Weights of a small transformer language model: rotary positions.
MLP neurons of a small language model. Each row is named by its layer, matrix (up: input weights; down: output weights) and neuron, and shows model dimensions 112-175. Each number is 128 + 24 x the weight over its row's rms, rounded and kept within 0 to 255.
Before each neuron's rows, "fires after" lists the tokens most often just before its 100 highest values on Wikipedia text that the model never trained on.

fires after: " O", " o", " H", "\n"
L11.up604 [ 52 133 115 148 129 127 141 144 150 139 101 121 128 123 128 146 111 127 132 169 133 162 171 101 130 117 118 124 130 127 129 166 168 146  83 153 134 108 141 125 139 133 106 177 141 125 123 133 114 116 129 124 133 140 142 103 176 104 130  97 135 134 132 136]
L11.down604 [165 123 175  88 135 122 113 157 112 158 111 124 147  92 131  91 151 149  98 157 114 155 150 147  82 127 125 109 125 154 144 132 114 141 100 139 133 154 107 108 149 138 117 149 129 125 125 112 113 123 142  92  87 129 157 111 111 111 113 105  98 120 183 145]

fires after: " |", "ct"
L7.up498 [ 96 134 148 158 133 106 141 167 112 141 129 134 121  79 149 166 140 130  83 126  99 146 118 148 115 166  83 103 119 137 114 120  81 150 106 139 105 135 170 156 116 119 143 123 177 144 128 117 113 126 112 140 130 135  81  88 153 165 100  66  92 119 111  93]
L7.down498 [134 157  93 124 135 136  87 125 117 129 176 110 130  95 149 113 133 135 129 114 155  87 102 118 116 155 102 143 157 103 145 138 129 120  94 119  45 145 163 143 131 112 134 157  65 209 122 100  85 117 155 155 147 125  92 133 131 108 141 100 138 155 142 122]

fires after: " he", " wh", " Wh", " th", "th", " to"
L10.up319 [131 118 130 146 159 138 165 135 153 131 172 149 118 113  95 144 126 139 117 100  87 129 129 134 152 118 178 163  96 193  92 154 144 117 108 133  85  86 129 147  98 122 110 103 130 119 134 144 148 119  87 162 124 134 158 142 136 114 119 124 146 131 139  99]
L10.down319 [115 148 106 178 127 120  92 142 101 119 138 164 156 146 128 126 155 112 158 105 140 114 131 124  98 132 110  77 122 132 124 152 113  93 146 134 173 115 182 109 142 113 119 171 167  72 141 136 102 133 155 119 115  81 103 132 107 104 110 148 150 117 110 103]

fires after: "a", " gu", " K", " Gu", "u", " Le"
L3.up527 [152 153 133 166 126 123 137 119 129 125  95 122 149 111  88 140 121 121 138 107 106 165 168  95  68 148 140 161 110 124 126 138 106 126  86 123 136 121 132 112 168 136 111 159 183 140 142 106 125 121 119 103 111 118 108 115 186 131 111 108 149 153 121  90]
L3.down527 [130 121 152 109  93 127 121 153 129 112  67 135 155 189 137 125 121 133 137 140  94 159 113 112 131 117 141 114 155 142  80 201 128 150  95 107 102 116 168 118 135 136 113 114 129 145 112 176 142 117 150 144 154 104 152 126 109 135 127 146 174 125 144 146]

fires after: " C", " c", " T", "c", "ot", " ent"
L11.up912 [ 73 174 101 101 147 113 172  92 131 114 163 147 139 128  71 135  84 147  97 153 125  94 146 165  77 147 139 124 121 142 132 157 147 138 121 139 147 135 170 108 158 123 112 120  96 115 134 114 136 171 179 148 143 133 133 142 123 111  94 118 117  96 123 112]
L11.down912 [ 96 123 101 105 113 145 145 143 165 155 120 138 104 165 132 145 146 154  82 143 129 102 115 150 146 133 126 118 216 153 156 146 136 128  83 133 140 127 104 102 102 153 118 106 167  88 146 109 152 164 119 116  74 157 138 126 115  94 102 105 132  71 126 150]

fires after: "it", " le", " h", " ", " H", "h"
L7.up236 [135 137 128 134 171 110 104 122 142 123 107 145 101 120  88 129 153 139 110 135 130 138 136 110 127 119 108 123 105 137 113 158 150 164 147  97 145 119 117 125 154 173 161 178 153 155  73 116 173 130 135 125 104 111 144 135 128 131 103 114 141  81 106 141]
L7.down236 [164 143 108 131 111 124 152 151 133 135 144 140 106 117 141 129 155  86 156 136 163 121 101  83  93 121 143 137 107 148 114 132 164 130 143 127 171 114 175  70 163 153 142 134 155  98 106 108 133 114 106 142 118 129 105 123 110 162 153 134 131 144 108 181]

fires after: "o", "u", " ", "==P", " Ju"
L3.up886 [138 132 149 145 129 114 116  83 102 122  66 143 162 108 112 111 114 114 143 135 138 174 121 122 111 163 114 159  96 114 112 129 121 162 105  99 132 131 142 121 127 123 154 101 130 154 131  92 139 122  99 111 117 128 120 165 117 172 117  82 114  96 107 129]
L3.down886 [125 152 150  89 121 123 130 132  71 101 121  95 128 131 146 103 125 115 113 152 155 133 134 111 123 103 120 120 109 182  81 156 122 143 138 132 155 113 115 115 140 158 125  63 140 152 100 110 130 150 139 146 146 139 165 124 171 121 102 143 110 157 110 150]

fires after: "in", "ou", "ric", "ent", "ig", "u"
L3.up396 [ 98 133 110 133 133 118 127  90 171 116 167 159 105 145 149 117 106 161 122 121 139 155 129 140 124 112 124 100 118 145 133 108 116 149 137 144 100 113 134 166 142 150 193 109 132 107  84 137 119 140 130 136 109 152 141 170 137 131 136 114 105  94  87  97]
L3.down396 [159 121 119 117 146 133 111 115 161 160 155 191 141 139 161 192 109 134 107 109 130 141 125 113 168 120 118 148 130 105 153 109 130 140 175 109 115 148 130 150 141 146 129  91 164 115  71 143 121 107 131 106 147 134 137  72 112 115 115 177 148 152  97 158]

fires after: " |", "|---|"
L7.up301 [174 144 102 152 132  86 180 146  96 135 151 138 109 133 168 184  97 116 159 112 136 158 133  99 143  97 135 117  80 144  97 119  83  99 124 132  97 147 132 151  75 107 152 122 147 154 162  95 109 130 125 179 165 134 120  77 158 129 141 112 148 114 134 127]
L7.down301 [124 123 112 124 136 123 157 137 115 140 139 134 119 111 121 121 152 134 128 106 125 122 127 122 123 131 106 122 168 128 145 127 134 146 131 119  87 159 160 118 157 120 133 131 123 211 138  97 128 116 143 141 112 151 107 139 156 153 139 123 137 125 164 128]

fires after: " v", " H", " h", " V", " Al", " al"
L11.up552 [106 101 154 115 112 115 116 138 149 146 105 133 132 152 131 128 121  53 161 113 105 132 124 105 103 120 162  92 110 140 138 162 132 155 128 126 133 169 113 118 124 111 145 141 126 135 157 120 117 110 136 109  81 159 116 130 179 151 126 121 103 125  98 133]
L11.down552 [150 116 100 150 117 115 117 137  95 135 149 144 131  91 125 129 150 210 109 104 101 111 151 105 122 118 138 125 169 120 132 133 140 159 125 120 140 139 134 127  69 133 115 164 163 134 144 134 154 125 139 155 113 130 123 121 104 144 109 120 133 134 140 111]

fires after: " us", "e", "ot", "ou", "it", "os"
L3.up700 [108 132 108 114  77 103 103 106 138 136 159 141 142 121 150 169 136  91  95 151 129 131 147 159 135  68 128 159 122 129  96 127 137 141  99 100 120 135 154 134  93 125  88  85 139 183 138 146 117 111 109 127 145 146 108 106 151 146 135 121 138 151 132  68]
L3.down700 [151 108 147 157 115 165 161 132 116 109 127  97 120 179 126 129  88 133 109 152 154 120 145 102 155 154 148 135 141 138 116 188 144 138 100 126  91 127 107 125 109 135 121 137 160 104 126 141 143 179 134 130 111 122 114 118 121 159 128 118 131  98 126 128]

fires after: "ro", "i", "u", "ra", "a"
L3.up21 [142 133 152 101 112 127 139 129 145 152 112 164 125 102 139 134 106 123 111 101 116 177 117  67 170 123 116 177 148 144  98 133 151 155 126 108 132 131 118 115 152 148 124 128 116 149 153 132  97 102 132 167 102 163 138 124 129  85 113 144  98 124  97 115]
L3.down21 [ 63 145 108 125 114 117  88 122 128  95 141 118 132 110 147 109 133 138 111 102 136 154 136 103 134 126 130 148 136 129 116 119 117  96 115  96 114 125 114 126 128  92 107 146 123 162 151 158  98 167 127 150 107  91 150 118 176 104 153 152 119 121 133 132]

fires after: " H", "A", " h", "ash", "ah", "aj"
L3.up146 [130 108 129 124 151 131 137 130 121 110  90  78 120 107 134 159 109 176 151 145 141 144 157 132  86 136 114 135 136 174 128 143 139 126  95 102 124 150 108  99 128 100 115 140 168 131 130 118 147 104 145 118 140 180 111  98 129 121 111 128 108 134 114 131]
L3.down146 [132  98 130 133 102 120 120 157 104 178 112 122 128 154 116  91 132 173  84 127 177 123 150 130 109 114 130 159 126  82 136 171  99 137  96 141 129 124 152 105 117 144 128 150 148 120 106 135  80 131  87 133 200 119 145 121 172 117 110 172 142 127 142 112]

fires after: "u", "ra", "or", "o", " Cal"
L3.up606 [139 132 138 161 127 131  92 130 138 141 122 131 140 100 130 113 103 139 130  75 137 150 125 137 190 109  89 139  76 106 110 135 106 109 124  80 116 168 176 110 133 135 118 134 122 125 114  73 128 167 105 135 118 134 128 135 135 123 107 120 126 112 133 145]
L3.down606 [118 129 113 135 108  99 129  88  95 148 201 106 120 156 138  90 136 128 137 133 116 127 123 156  90 171 173 141 171 135  82 102 134 114 128 123 133 104 143 137  91 127 133  77 129 159 139 163 104 174 124 134 136 100 147  81 111  73 157 132 132 157 107 141]

fires after: " f", " F", "ol", " ra", " Val", " Ar"
L3.up676 [153 138 111 137 125  86 125  78 168 148  99 119 162 173 148 179 140 123 105 167 117 129 115 119 127 149 104 182 176 128 114 145  89 136 101 113 140 101 149 108 102 163 143 158 138  77 145  84 150 102 161 129  99 157 107 117 138 114 129 122  98 123 117 108]
L3.down676 [135 139 125 142 128 127 120 125 127 140 142 194 132 143 101  97  98 101 124 147 121 137 156 143 105 177 159 118 161  99 107 104 141 113 149 128  85 141  99 123 127 157 106 127 128 115 113 131 124 125  92 138 161 143 140 166 132 157 123 111 153 137 140 152]

fires after: " c", "c", " C", " V", " v", " h"
L11.up530 [175 157 137 136 124 135 165 113 114 129  76 115 128 117 137 141  89 130 109 128 126 134 153 128 104 101 111 137 140 154 113 164 123 130  84 103 139 105 170 134 155 122 135 201 102 118  93 132 112  99 144 142 138 144 159 135 148 127 146 140 103 102 119 112]
L11.down530 [ 98 146 138 126 129 105 113 138 122 159  94 119  91 179 119 111 124  71 123 133 105 108  87 173  92 125 123  68 190 148  78 184 149 112 144 139 113  98 123 165 116 180  83 127 153 113 144 105 147 127 124 150 119 131 139 134 121 127  91 110 126 131 114 121]

fires after: " p", " P", " ph", "ap", " cap", "P"
L10.up871 [137 115 143 115 123 150 173 154 153  98  99 178 112 126 160 129 114 105 140 111  98 126 139 120  96 123 113 141 134 163 140 178 125 152 140 143 147 138 125 124 140  97 154 150 167 118 110 128 186 121 117 109 147 175 102 103 151 107 138  84 137  91 138 169]
L10.down871 [144  69 133  86 143 136 131 136 167 127 100 150 146  92 103  84 124 120 137 167 107 147  88 126 108 130 177 141  96 103 142 128 123 127 127 145 175 118 142 159 104 105 127 154 135 126 124 167 128 117 139 105 115  93 103 110 110 113 146 165 130 157  79 150]

fires after: " p", " App", "p", "ur", "op", "ap"
L11.up913 [120 120 126 113 138 102 155 133 168 126 112 127 149 130 117 118 140 121 138 102 125 138 139 102 141 111 116 122  89 135 115 141 175 180 107 127 166 137 152 173 158 141 147 129 113 124 151  79 169 151 107 125 123 136  78 118 152 155  90 135 138  66 138 120]
L11.down913 [105 106 126  59  93 124 109 153 110 106 109 148 128 121 123 111 154 110 126 115 122 161 111 104 162 157  91 171 134 125 132 158 162 123 165  80 123 154 110 140 152  93 125 144 135 169  72 135  96 138 165 133 126 118 123 140 135 102 136 132 131 118 109 145]

fires after: " L", " R", " Le", "L", "R", " l"
L3.up1216 [150 122 126 130 144 143 126 158 110 132  87  79 136 141 134 162 160 136 140 101 127 118 126 113 134 110 154 119 132  68 128 125 123 144 121  98 176 119 159  86 126 104  85 177 109 175  99  72 157 134 120 137 113 128 106 126 113 156 179 113 100  87 118 106]
L3.down1216 [134 159 148 104 116 120 174 135 159 108 116 143 122 132 150 102 137 133 101 122 134 148 143 134 132 107 138 118 171 147  88 160 113 149 127 140 147 136 174 150 125 163 157 169 121 153 107 105 159  72 125 117 133 143 162 104 134  90  92 162 115 157 110 157]

fires after: " T", "-", " F", " S"
L14.up90 [109 135 133 155 140 109 131 104 130 107  98 155 109 110  98 133 106 136 161 171 140 135 153 139 165  95 131 118 172 144 145 162 131 138  60 123 134 141 105 129 120 141 158 141 120 134 154 146 139 141  70 113 115 133 156 108 151 138  62 128 130  89 125 132]
L14.down90 [135 156 140 101 136  83 151 112 146 130 133 131 113 115  91 165 149  87 185 136  87 119 134 125 140 125 126  76 156 111 123 138  97 130 119 144  86 108 126 148 114 116 129 122 175 105  94 126 131 119 138 143 168 105 122 116 152 139 116 106  99 163 104 109]

fires after: "e", "y", "o", "ra", "le", "a"
L7.up847 [133 149 108 140 109 127 137 112 159 113 141 140 168 116 108 102 113 119 144 128 115 162 131 132 114 141 116 143 111 119 109 118 110 136 106  86  97 115 158 133 176 113 102 150 157 117 129 157 115 184 123 141 101 117  47 128 133 107 112 114 135 125 142  80]
L7.down847 [136 131  60 106 158 143  67  81 107 137 151 143  85 174 137 138 131 107  83 103 137 127 143 102 128 134 139 104 116 125 106  97  87  85 113  99 106 146 112 132  95 158 114 111 134 123 149 124 106 152  63 138 106 120  80 106 174 125 147 116 121 158  96 131]

fires after: " ro", " f", " c", " ra", " b", " C"
L11.up777 [103 128 149 105 166 109 117  82 121 117 139 131 128 142 152 151 115 130 127 102 132 165 102 154 163 129 131 119 114 126 111 156  86 174  99 141 124 120 136 147 154 130 147 156 160 136 111 110 128 162 130 136 134 149  94 152 140 139 139 107 157 103 132  92]
L11.down777 [139 130  79 147 127 109 185 152 108 123 131 169 162 185 110 108 153 136  82 116 122 138 162 107 106 161 140 148 112 153  97  90 140 142 178 139  99  99 126 133  71  97 190 125 137  93  92  98 148 102 125 144 131 113 142 145 132 119 123 126 140 176  87 184]

fires after: "\n", ".", "le", " |", " was", " F"
L11.up526 [104 158 142 172 126 138 169 141 127 108 104 148 164 112 116 109 112 121 147 161 161 104 123 131  75 146 150 125 124 110 126 147  98 117 109 117 121 164 128 120 115  72 169 109 150 127  84 106 124 134 151 110 134 141 144 162 106 139  63 133 148 155  94 126]
L11.down526 [125 154 145  99 107 105 145 149  89 134 199 135 116 100 124 124 102 169 114 125 145  97 111 100 136 166 160  95 117 147  96 162 155 140  69 107  70 147  99 139 123 127 163 131 136 152 118 161 104 163 140 129 150  78 121 161 133 140 120  99 128 160 152 109]

fires after: " |", " 0", " E", " 2", " 1"
L11.up1012 [144 175  68 102 127 119 107 154 141 145 156 142 134  99 104 150 127 141 103 120 128 138 123 118 121 122 150  95 108 152 125 146 181 165 110 104 132 140 175 100 130 110 127 160 151 138 156  80 137 105 100 111 132 136  68 138 176 112 110 160 111 120 105 147]
L11.down1012 [131 128 122  98 164 117  89 166 109 145 125 136 139 171 119 107 139 154 132 100 108 123 114 103 149 117 158 150 136 156 129 168 112 119 146 176  94 125 134 140 148 154 113 103 119 164 164 145 128  96 123  96 147 154 138 135 145 118 125 127 127 122  98 103]

fires after: " K", "a", " go", "ak", " se", "R"
L3.up259 [122 140  95 127 135 106 111 137 124 101 115 158 114 106  68 194 133 157 142 131 162 149 144 106 135 137 170  86 138 147 137 184 172 126 105  96 128  90 119 126 118 115  99 180 120 134 136 120 107 150  96 106 114 130 158 127 153 106 126 138 143 132 141 130]
L3.down259 [133 152  85  84 121 135 144 174  90 142 111 151 124  97 148 119 171 145 110 175  79 131 142 105 120 181 104 136 126 145  78 143 180 124 140  87  99 150 169 160 123 140 167 129 100 102 101 180 145 157 137 126 119 106 132 149 130 157 146 123 102 146 148 145]

fires after: " C", " c", "C", "c", " L", " the"
L11.up635 [160 120 114  68 124  91 131  57 159 132 109 128 105 100 105 121  75 107 118 108 124 168 151 123 120 116 115 121 135 101 119 142 149 142 117 111 114 168 177 130 177  82 124 142 118 118 160  87 134 114 106 164 156 132 126 139 105  89  98 133 122  83 121 117]
L11.down635 [ 92 139 161  87 129  94 124 175  91 125  88  87 113  83 134 140 153 169 124 103 104 112 146 109  93 143  97 151 138 102 113 127  96 192 129 150 147 153 139 150 115  80 139 109 107 167 125 120 116 124 144  90 132 139 151  88 137 121 155  63 150  86 156 113]

fires after: " re", " dis", " con", "e", " was", " un"
L14.up1193 [ 99 165 125 189 131 129 123  77 157 138  96 147 142  81 108 134 121 125 131 112 113 152 128 120 115 137 143 118 127 109 135 107 108 129 115 145 125 118 155 142 125 141 112 123 159 137 108 139 119 131 154 109 153 132 143 155 132 147 155 123 127  88  95  80]
L14.down1193 [124 155 118  58 122 127  75 138 141 149 143 116 161 150  94 163 139 125  74 105 157 114 159 108  90 134 116 133 130 137  99 152 101  84 124 140 136  94 134 109 101 143 154  87 173 181 109 138 155 126  93 129 138 138 120 153 101 103 138 150 142  98  87 121]

fires after: " |"
L7.up1180 [100 155  83 137 165  91 157 139 137 108 128 158 157 128 111 166 119 143 162 132 127 144 116 109 112 151 155 103 137 136 109 132 114 106 127 119 118 156 156 129 148 112 123  98  98 145 144 115 113 106 106 130 187 162 150  97 167 118 105 135 141 125 146 114]
L7.down1180 [145 108 123 126 145 128 133 103 117 126 130 142 107 120 174 118 117 112 132 119 151 107 151 113 131 143 106  95  88  97 118 131 142 131 128 131  92 131 113 118 121 104 118 126 102 210  89 117  85 152 126 134 146 103 127 129 127 165 148 129 129 137 165 109]

fires after: " O", " o", " pro", " Pro", " Ch", " B"
L14.up775 [111 159 128 162 157 137 112 149 162 140 123 176 168 126 117 175 129 128 102 120  94 184 157  98 109 139 124 132 133 129 107  91 157 143 107 147 120 115 132 109 151 107 162 116 134 125 125 126 128 164  83 121 137 174 154 136 120 110 154 120 132 155 111 146]
L14.down775 [138 123 142 120 134 106 135 154 138 135 108 124 141 130 137  83 177 142 119 105 129 113 129 137 169  70 121 123 148 159 143 146 108 140 111  97 134 128 115 151 155 166 141 144 175 142 126  94 102 160 170  98 115 125 127 149 153 122 145  80 103 103 151 120]

fires after: " |", " C", " Br", " F", "-", " H"
L11.up274 [131 157 144 151 151  98 117 106 143 110  76 164 135 108 104 111 113 127 155 143 111 141 134 175 138  88 151  76  97 115 116 162  85 172 104 114 136 137 122 140 126 133 106 117 140 116 157 109 111 138 103 113 128 158 119 146  90 146 136 110  99 135 110 122]
L11.down274 [162 145 114  93 127 109 103 120  91 119 129  98 143  87 100 106 154 158 141 102 115 134  94 117  91 129 170 123 105 124 121 147 103 117  91 133  98 111  85 133 155 135 132  75 188 133 121 143 130 134 113 113 133 138 119 121 114 151 147  96 114 158 118 118]

fires after: " he", " He", " to", "ru", "ree", "he"
L7.up594 [150 168 126 154 131 114 153  92 128  85 126 130 144  89 130 143 139 119 134 113  71 156 116  99 141 130 123 157 133 121 139 170  97  90  81 109 126 106 154 127 127 117 152 132 128 129 114 152 156 141 128 131 142 128 145 102 147  89 138 141 143  91  92 156]
L7.down594 [132 160 171 141 157 136 149 123 160 104 125 163 115 140 117 127 152 158 123  93 137 121 121 166 142 104 138 126 122 115 149 139  75 109  89 177 133 101 155 104 150  67 108 109 139  98  87 145  85 142 145 161 132  99 170 124 126 131  90 107 148 111 104 124]

fires after: " O", " o", "O", " min", " gen"
L3.up411 [107 117  97 117 123 112 155 108 147 118 139 119 150 152 137 142 143  99 150 117 121 122 152 118 130 140 146 152 126 140 110 162 135 148 112  63 112 111  99 106 148  89 139 138 123 156 125 128 124 157 124 154 123 132 125 120 106 119 126 139 111 115 137 143]
L3.down411 [111  95 155 144 150 152 159 118 179 139 117 137 104 117 197 150 186 160 106 107 130 133 122 102 142 104 122 182  97 121 135 147 112 104 104 119 164 131 154 133  86 123 135 110  95 145 139 115 145 144 108 119 126 114 161  85  69 100  79 128 137 142 146 133]

fires after: " A", " E", "R", "a", " (A"
L3.up1229 [126 117 110 172 134 100 128 141 128 142 185 117 156 135  87 188 162 144 149  94 112 160  82  88 129 105 131 121 134  87 122 130 171 107 131  71 137  90 154 101 106 127  90 144 165 123 147 118 137 129 143 106 142 118 149 155 166 136 128 146 152 159 114 120]
L3.down1229 [125 132 132 131 139 177 151 170 111 145 103 141 170 148 152 141 134 152 142 128  96 145 149 109 109 131 114 137 123 110 175 115 145 121 141 111 102 148 109 158 168 145 152 108 121  85  76 168 113 118 122 134 122 151 147 150  75 133 179  95 142  99 111 151]

fires after: " C", " F", " K", " T", " E"
L11.up672 [ 88 157 113 104 168 123 111 102 143 151 149 139 131  87  82 130 109 137 180 111 126 148 159 110 133 129 125 120 132 135 144 134 103 154  75 114 113 147 158 176 191 118 156 107 116 101 150  91 160 162 122 123 173 132 117 143 158  99 107 144 145 140 156 149]
L11.down672 [142 170 175  87 107 135 120  93 129 123 115 119 123 158 124 118 129 121  75 130 126 138 141 127 113 117 118 127 141 169  94 156 152 104 138  95 142  99 103 101 143 152 155 121 152 158 113 118  98 129 119  92 111 125 142 130 155 125 120 163 101 128 105 134]

fires after: " c", " B", " b", " C", "t", " sp"
L11.up668 [123 136  95 126 133  94 130 136 189 130 132 143 163 129 146 129 116 154 133  97 143 119 153 110 156 130 100 120 119 116 154 173 151 129 117 131 147 131 157 167 142 126 134 154 118 126 130 112 131 133 165 148 127 160 130 129 102  88 116 110 149  67 131 130]
L11.down668 [132 140  97  92 150 105  98 161 103  73 138 148 128 132 117 142 142 126  98 126 113 122 178 110 147 186 107 149 147 117 114 105 114 124 132 116 126 116  82 107 141 134 132 109 132 149 126 112 138 108 111 133 126 120 130 114 151 134 161  79 126 110  92 123]

fires after: "ap", " charact", " p", " K", " H", " c"
L11.up309 [ 67 142 108 159  92 102 136 159 117 152  77 116 158 141 133 119 112 114 147 120 137 111 144 112  87 127 127 155  62 139 128 151 123 143 118 106 135  97  95  97 143 122 163 148 152 150 104 102 185 164 114 151 136 163 160 108 157 110 137 107 119 112 132 127]
L11.down309 [106 132 136 129 133 150 143 143 135  92 156 101 162  71  96 109 135 176 121 157 129 108 108 136 139 120  79 113 119 105 204 127 111  91 105 114 130 129  84 126 135 130 147  99 163 135 143 117 131 170 139  93 126 148 127 153 101 121 131 132 156 140  76 159]

fires after: " as", " con", " is", " became", " was", " in"
L14.up249 [109 136 126 108 135 154 192 163 132  93 104 162 146 112 121 119  97 148 143 182 135 136 127 136 137 148 128  69 135 119  98 117 125 146 107 145 132 164 139 140 119 136 117 121 155 130 114  99 149 188 136 116 178 158 138 155 129 141 110 101  93 108 119  87]
L14.down249 [112 118 144 167 112 136 113 108 122 140 139 129 151 145 155 119 140 151  98 146 150 126 177 116  93 144 126 156 120 161 139 152 136 163 118 155 162 120  92 139 122 205 122  94 158 133 147 131 126 123 116 137 137 112 133 109 115 122 164 119 176 133 102 132]

fires after: " JP", " art", " h", " H", " Art", " "
L3.up318 [127  94 152 130 130 140 152 112 131 133 104 127 146  86 125 137 114 134 113 130  96 127 168 107  62 108 131 100 151 153 129 156 128 111 124  97 157 135 141 149 127 134 159 120 153 129 142 170 133 133 130  90 143 150 111 138 176 161 132 137 131  81 133 144]
L3.down318 [140 111 135 177 115 107 132 158 147 151 171 159 145 125 183 129 112 112 117 102 119 165 135  86  95 139 145 156  92 133 159 112 136 167 121  99 133 108 164 121 136 169 134 166 157 120 123 148 120  98 102 132 166 129 117  98 143 129  98  95 112 149  96 120]

fires after: "e", "te", "se", "ou", "ue"
L3.up478 [128 146 124 126 111 142  93 112 173 120  91 153 160 124 114 154 110  89 176 162 114 146 150 121 145  98 187 182  44 112 118 129 125 143 107  86 115 130 157 130 162 128 114 137 141 160 124 141 133 137  70 128 119 130 114 106 156 156 133 147 166 136 121 144]
L3.down478 [127 155 145 133 143 152 127 157 154 111 106 145 113 136 126 111 104 124  80 162 128  96 142  94 149 123  99 120  97 125 127 145 122 142 120  98 173 148 160 167 157 138 138 140 114 146 111 124 129 131  98 128 156 137 143 129 114 130 149 131 126 102 138 128]

fires after: " c", " C", "c", " a", "r"
L11.up261 [ 99 124  88  95 142  85 146 141 109 116 167 133 180 135 156  95 131 119 138 121 119 141 160 144 110 148 106 116 127 114 124 124 125 173 156 110 151 129 163 114 183 155 113 139 126 130 139 120 139 128 131 139 103 161 150 166 162 118  97 122 129 130 137 121]
L11.down261 [110 157 172 109 121 126 122 161 144 138 139 145 106  98 136 155 123 137 142 142 117 134 138 134 130 149  96 142 136 160 119 120 101 119 117 109 149 118 105 101 161 125  80 110 134 123 122 140  95 117 115 151 158 115 157 163 153  78 113 102 146 128 127 149]

fires after: " L", " the", "L", " H", "l"
L3.up1066 [148  86 146 177 178 150 135 115 134 135 103 124 106 118 114 134 143 138 130 140 109 151 145 119 132  79 134  86 131 131 125 151  95 122 110 106 150 143 149 116 105 146 111 158 118 148 110 118 158 156 149 131 144 116 139 120 164 135 143 120 146 146 105 124]
L3.down1066 [147 125 128  99 115 112 145 109 157 132 125 170 112 131 142 113 153 130 178 131 126 126 168 177 155 130 151 183 133 147 107 143 119 101 156 148 128 134 104 158 129 160 120 133 118 166 173  57 100 119 144 119 140 106 167 133  88 163 112 138 128 123 111 136]

fires after: " c", " p", " P", "c", " C"
L11.up15 [102 157  98 140 136 121 136 145 159  98  92 110 154 154 145 121 121 128  99 111 130 160 144 122 137 117 114 105  83 124 133 157 127 160 102 158 122 104 109 134 163 151 140 120 161 157 111  64 122 148  74 122  85 154 150 163 140 143 142  98 165 126 124 120]
L11.down15 [148 146 138 129 111 123 105 199 120 143 129 152 112 105 110 135 120 133 131 107 105 106 119 101 106  80 110 116 137 120 114 129 108 164  97 153 109 162  96 152 128 153 148 143 181 156 125 125 112 168 147 111 109 150 120 157 117 146 116 101 168 135 144 125]

fires after: "-", " f", " F", "al", "\n"
L14.up638 [153  92 136 147 163 111 157  96 153 101 102 119 154 116 145 138 104  86 113 127 115 156 126 109 175 135 149 165 122 118 161 123 105 123  96 151 111 127 144 143 113 111 102 122 146 149 153  85 116 153 114 120 116 174 170 129 199 146 143 107 122 125 124  97]
L14.down638 [135 123 127 113  94 180 175 134 135 190 162 132 123 164 111 149 118 102 162 133 114  85 167 109 136 173 132  78 144 120 147 160 119  75 128 145 107 133 107 126 113 159 132 132 148  94  97 135  84 141  91 136 180 101 147 117 125 132 149 132  98 186 126 153]

fires after: "ra", " list", "20", "202", "port", "gr"
L3.up445 [144 138  98 150 150 128 146 128 150 108 125 126 164 136 137 119 125 128 173 114 130 131 102 122 138 158 131 144 138 137 156 124 116 131 120 109 135 108 128 118 132 145 120 125 178 107 121 107 109 164 141  99 126 179 114 113 112 101 153 135 145 116 133 106]
L3.down445 [139 115 101 132 145 126 137 121 122 175 144 151 156 158 151 117 100 130 151 152 154  93 136 142 150 136 120 100 114 152 136 153 107 123 125 120  94 149 152 138 167 141  84  85 103 154 132  98 131 132 133 151 152 158 102  78 108  93 125 145 169 158 154 149]

fires after: "ah", "a", "ak", " rec", " around"
L3.up206 [136 176 123 157 163 145 111 126 197 148 133 131 133  69 122 166  88  90 140 149 147 150 158 101 130  89 144 130 113 141 139 167 154 135 151 102 106 122 130  99 146 121 126 118 161 144 126 101 125 136 130 115 110 158 171 112 104 112 152 143 176 107 130 143]
L3.down206 [141 135  99 164 152 112 121 117 110 151 110 159 121  76 140 142 192 144 139 131 126 135 124 133 100 128 130 113 111 137 154 132 135  92 151 140  96 153 119 122 109  98  97 109 102 126  94 132 157 131 134 145 133  91 117 119 107 135 134 162 140 124 116 169]